Weights of a small transformer language model: untied embeddings, 310M tokens.
MLP neurons of a small language model. Each row is named by its layer, matrix (up: input weights) and neuron, and shows model dimensions 48-143. Each number is 128 + 24 x the weight over its row's rms, rounded and kept within 0 to 255. Numbers have three digits each.
After each neuron's rows, "fires in" lists the words (lower case) most often at its 100 highest values on Wikipedia text that the model never trained on.

L18.up1306:162144167142083144139141125133167134105131141139138153113116146054125119058125138123127123144157122136122190106174152094090138128118067129091110154114119110150155113164115155166147155118118120120106146095124102138132112090115133118133157132184122138109183139130133117122118156115107121115
fires in: "an", "anti", "another"

L10.up14:137123145160146144156174157149145136130163094121162103093139156117106116099096090142125140081123122140135123094138112109154073110130132130082065136117105084115158125133116126144138127092132123084136091158090137130151138168138125138115121160146078148114144126142120120138102087148107156140
fires in: "to", "t", "in", "we", "of", "not"

L20.up775:143129139163099128152126085129112154116130154116137090129090101147121130082133093104134133141189141069145127119129140110110130150149120128084127116120097141090114163128143129155109134124152120166124122137140097127099141123170128093110119144144121145157148154131122131133123143139118123109
fires in: "an"

L18.up1294:101102146112088132114090145124158113138106121096137168106152109116119143141175138113142151081118120175097093106171155113129142117113126141130184147115130090137113126111096111144138196114127134130116094103130144154078088142115094132143107168122121129148172102140159094051113158090102110113
fires in: "in", "an", "by", "took", "to", "into"

L6.up417:141146139125107113129176108129103111110137122124081051104153121144167086126127155117135123163108129114125142134137128150119187104105120132122148131096085163097067130147109127124154103123128125114120120140156137143124160161102166079159138180162118099120107176082104117138121105093096079122
fires in: "12", "14", "20", "10", "11"

L20.up220:103143111117115079130155120118116103086159133206136095129095142118128124126118158122146125119148119150103151129096140105142121131134115125115092145111130138118134084099125153109108086152087172140120128146113080125172150152138163122066169107151121156089136142155124146150146087092140115131
fires in: "motorsports", "racing", "railroad", "yard", "toyota"

L18.up786:149146155122125130165135102158131098143114122107140119112127116126155136130146119160125093122127158109135119113137155109121125158115090172152180183134152094140135129141131136136105099099108133135114149209099127141107134113143102109110136148152159114127167121113165100122143095152112124134
fires in: "an", "analysis", "ancient"

L20.up82:129088144118096121079132134114111123129109109120150125154144120110105142094111125099121134137099141079119122101118127116151132100113112125140087144123119085139111151095119153135135124141100106098101170123125173157109142144137147111109105127165103138167118088119129131131102145117107125156
fires in: "at", "of", "to", "in", "as"

L18.up1325:105123132158072148131098119109126133134137125132166126103125148088154135161150125103148111161104147110115115126156077100136166127127129133123104140084131119156065152168071136145136124123155129095120133150138155121115105172147092157127100136112166121118109089135114090105105102104133148146
fires in: "during", "at", "under", "for", "following"

L18.up139:159109125165151114110142156135118113101110130160093125135101101096113142145122143176117114160112116127151141125131120117138132171137117102153115117084129110104143102094097123161066138145096096125164113177119154142132115129096152134167109118084139139162125135170127126153156089082118138123
fires in: "on", "hard"

L12.up479:117153082140108126186134147080144133148123110168124111122099155122116141148129159148158117171109068142166099130094130153138103127099120146114088146107187077086127114186154118107108113103168127097119129122143148114143104088130107103136091109145120132086087168124185117127085118100097097145
fires in: "at", "in", "during", "by", "to", "for"

L18.up926:146139122118131150140096137119085119127128136106179117120104131131111158090145121116105134135081062110114122142158146175162101166137134128119089169108111086119088144133154113133125109091122129146139125152102172146123104131176154138106139153133130120109129141126143135143152138133158159147
fires in: "1", "of", "by", "for", "from", "and"

L12.up1179:150146094117107154140132108101174105129141178169082168105137163146137145163144138147161106128083087171108137146124096134158127150142113106103139119157104110150136088156142092097094164115116114164088089118107136119106113179125137103122169141088126163126152098115217154151091161149139114131
fires in: "which", "by", "that", "to"

L10.up362:099101120121137144128109132120123137122166149077132145139127113120128115129130109160141145131127105134130150110080146160141117139124138113130128104096129148137146092171145109151162131103118111145085130115108107116146131112114142134125113169099129105097105104096102130125115150116108108126
fires in: "left", "of", "from", "to", "leaving", "blue"

L12.up623:109136133149154124169157113115115206095135116106152130128146161124131161145117161093169140120114096133122093110126158146140093103132154122091107135193147078139125155122134142126137079111154150126136121148126111151122148098139111169161108145094091164113110128136099157166103139114111152134
fires in: "not", "without", "of", "t", "as"

L20.up1296:153153126175087124146173159157148139144181150133136115122179150110137140129156140117146165112126143161091152149134166145164141136121150128091125145121137059152099131154116154190079115144120153089090171120133115130154106122076136161121173144154175150117102142080137128135205126096118146136
fires in: "in", "al", "anti"

L12.up424:116088187056152097163146129146134115113127153143083143090143169130081125142145141135164193151137148117131172107105140129100136122090168115147105070136127113096147122155132155134104093120124106131113123167108158133162184129110167130114128104106136117114201122106092122126112116115127095124
fires in: "in", "to", "mendes", "of"

L20.up1138:156148122153133130104152145099125095155143101125157136128099147128152104106096109140154149106100119145150157143121118128112126075098132105135134133111124086049142129146156113133145114108103106120123132093130135114109164113137108179143116161115129146129137165198121154182115138162134108120
fires in: "a", "de"

L12.up580:148113134202124087162157138137113119122140148085114111178171161128078093109148150134121131149131138133150139105075125093127147113154158152106088138102091156141110098134139120098161137101151144126120095091110118148100139125098130071111134109153096159137152158127106114150126125151116134144
fires in: "as", "was", "became", "ancestry", "becoming"

L12.up1114:162068125107103109144118102161121121150089117121134170147135112126172111131145088130126135134114122133137101133156102123102127089092149122110115146132158100121129126103133132093130107143093110104152108118140162110128123166123127171127146139105173164153151140091118186138153152108184095118
fires in: "this", "which", "that", "however", "freedom"

L10.up493:121102119143107107145106104131104122163118118100123158141116126131135082137119153142137160133125114119132118168130123101148151138106138128134125089094158117140150148121142131133097145109149107143113134115095127145078129145141134135152129140140139151132101087129120089103159133126087135140
fires in: "of", "devi"

L18.up890:149116128106145123110088119108153135106164148159135106118138164099164158161182140101133167146133114108126134128126122143140092136141153100122135130092088120137123093093148121106126103097116133102116128076163141116111142123183139152102141128119126160154083118147101110160129108125097089122
fires in: "of", "for", "about", "a", "over"

L10.up314:146170135122142115120134121089135128124129140106090123127144155110129134126107119141163136153118136184087084180084136149119141094142173127151155159154142101119105134144145146148108154123136142125130168077159146118104118117158134102078142108164109136184085088135132119153132105123159087148
fires in: "their", "its", "regional", "official", "estimated"

L12.up1132:164093145142139170132136112113129177131150081097156136103114149135104119133120144099136164181116102159082073131167111100091127150106123145141112117079138122116136134160123109171138181141101132123121124117102153099187182127130137097132114128140091096101164091083168123110082106162129141085
fires in: "well", "known", "such", "described", "regarded", "to"

L6.up1223:108117151137118116139131145157109151114106102147163126139149137114109129088163099122137144113119115130110118135111166149132127155085129123088105084123127144137116182179133132176114150142143177119136123182162140128102116127136113163107111122113130169145154100157162137114083132147146164136
fires in: "of", "for", "and"

L18.up544:095122131060115128114131170182116147106130156106153141122128186111138107107103093118098114181148100101143135167135114172144108145109126128171136149151097157124100132097135130126096157062108088138073138140112135136106127160166142101159130158120103109139145095161153145136117130162143074114
fires in: "of", "de", "in", "and", "to"

L18.up1154:186134167117145145114141176139145151158090188161087161110183107124137118150131103114134100054118133175130120136129109113105160119119143125163146142123098092095119093113115142127114120112120134120159173102106133111118133137117127165142153133108154145152145127136111115134106117158131138132
fires in: "a", "françois"

L18.up682:117151130113113120177130136155117163165109111093104138101135125116073078146116105122103126159132149159123097161136128125095131115132116117110102167164108133092093128201156121162152132133094157142120129146146110098158128121133132137100166138099154122149137124145109139120076101143083122118
fires in: "in", "the", "to", "saying", "and"

L18.up599:110188146136106106131143127118110120113151085134130115104115165131130141142129137107111121136140157159094132138160088161139156102187119082092112113104136114160096148107136142177122127107097147130159143150158149111162130133136129139111143138113114144159116125121135127173191139164130121120
fires in: "s", "their", "his", "its", "the", "an"

L18.up1116:146158151147113112116079114153078157126112093078097136183112131082105124115104102131132112161121149129125129152129141153109141134117074112136084192120135043137148161109131147167110151121124112140127129120138121130146112108166087117117125134136104144140079132116140141164127105103103163158
fires in: "of", "the", "for", "in", "to", "by"

L6.up392:134107175137125178148115143119107142156134112133097130104114147072128161116134098142165116132048135151098142143118144124156145108085121125102121161106117114150174147133180108138107151174122142141138126145141114141112094140107125124107071134119119125093135152100133145121151128134129138160
fires in: "the", "there"

L10.up2:136144133151141127130141093148086144148107137113173114138145127131118141102128126151165118163103124101103130118123108138171127139124150130150092131090092130141181135118146125108142155146146116127134116118117163131099151118137171147111104119141132134128149198060135128138130098114122114135
fires in: "of", "female", "the", "für"

L18.up62:159119126140130109143135117142108153103145127122126092125085105069128107150121089061130114106122131115129138142125152125167126132146141099148104146112141148144145152141141140134098115111112097135149137175103159134125129117135175179124123138145112171135108114137104125146138122123109140150
fires in: "for", "and", "very", "of", "in"

L20.up177:189158137121131103138128082159095121109129145101119142146116129167166146086118117081140143117155143130121143117170165121156159133164063140122150149144085116092094133107130143162145161157146086115080147122128112137169159145163112113162106156115169131125151120153157115144114157117177146119
fires in: "an", "analysis"

L12.up839:118102132111095124115112143089172133101132099173100131119132144110118121115145105140161137130079127136155099135109130122141165106131129108145171101139070087109164169128153122139106119128114177113169141115130159139136075174147131139150133125136133137188121114152130146145128134195077118138
fires in: "more", "of", "a", "with", "little", "no"

L12.up665:151081119112116129101115139087115130135135158178093138144128094073137123132128176095129137145104120110152114119102115145158095124098124137125170082091132109077159126101133154178120179119191122150118129118180126167140134115132116099159121108141152113138095115091095140123101155156081114108
fires in: "of", "running"

L12.up1116:143152121119169092120152118140131130112126162162089136101129114121056143125104124125164127168128130140134154137172169131149136106120128125150102155134089137085192142148150126121125137158106173129128109107127122144137104146089123128177158128139158111102158103160142122114138133151124121102
fires in: "it", "what", "a", "an"

L18.up788:192102188103072136157124145166137181122077136167128143147155167166104071133146129161101137162131151129168126099102119110135158144155127138142123121136117068125134101146120127114081133073128087105138154129145121184123124109114154157144135115126093115127132147142144154155089107141123121131
fires in: "in", "to"

L12.up51:129118177114144117116122134173137157141107129110169120124166136112170140136163124149099090147154141151101123105095092098147082148123149171085121110128124132144133133148115155156135109127162116101142131132106162095148107115167167107138172110125145120084109090097133162120101140133147183131
fires in: "of", "to", "from", "prevent"

L12.up93:107144149104117137116167136189105168084161139121115112142168149135078106122166126123147108135175149120106106144099131112106129126110131150084090139125104159100129114119149137126125189158119088134128129097093141164126118105122121135143145098098112118079136130103129123099106132154109166103
fires in: "as", "become", "more", "becoming", "it", "too"

L10.up621:133139190140145133170145115095127129150145095112138084130124119141157121103121125135164137119139144136160140119154121121175100132134137132117117148141101142135114140137129115121103122102097141143118122119104120142159150127113137110112140147118108136133111108134154157190141128126136136120
fires in: "can", "not", "could", "t", "ll", "to"

L6.up639:123139139136140142137126132090126113099124126172135122114130107134122152163105143108130128129146112127079162126127139124124182164091103092141153096124145151098088130143139125193140136130093153098115135090131161167155100108116092085101167168154155142148147112127098132165135133164090143158
fires in: "12", "15", "13", "9", "parish", "11"

L10.up193:166140170150074132154137142152113117146138103125141151116152156138074115098147153147132191098141133111112155159161162148118105121117115103088131114121101129151148169151138112141080113169174131113139112164194110161134157140120128118117112114066117105112087106172122141129079132123109115125
fires in: "of", "for", "in", "motorsports"

L20.up1202:136149122146133152097153160137143132158117116130167109134150137127142097106167155133083123115141120119094101175121142124121079112139120150136140146128117088141158100143136110204094142139090130102144120103135096164103154123138141109110104138134130126132109159171142152127132114110145141136
fires in: "in", "on", "founded"

L12.up485:112132147141176137203144146119042112148121161147120138187136168100146122126136109129093152168107136136153137120076132166131116111118165104110092147125137098085140130175091129117145161144138130100082148119151167136113078075114148142129115134137145112158114144110148121137119121124094112132
fires in: "at", "to", "attended", "for"

L12.up1202:139154129137138095178082112139140117094134153139179148140125141185152128100108141152133113115129141124130143128125123128132123118144137107128132122149111101122071173093170145120121106104104095113144098132131113138156112142130126132102118105093107141129147113119175135137117135166145106105
fires in: "which", "that", "helped", "can", "subsequently"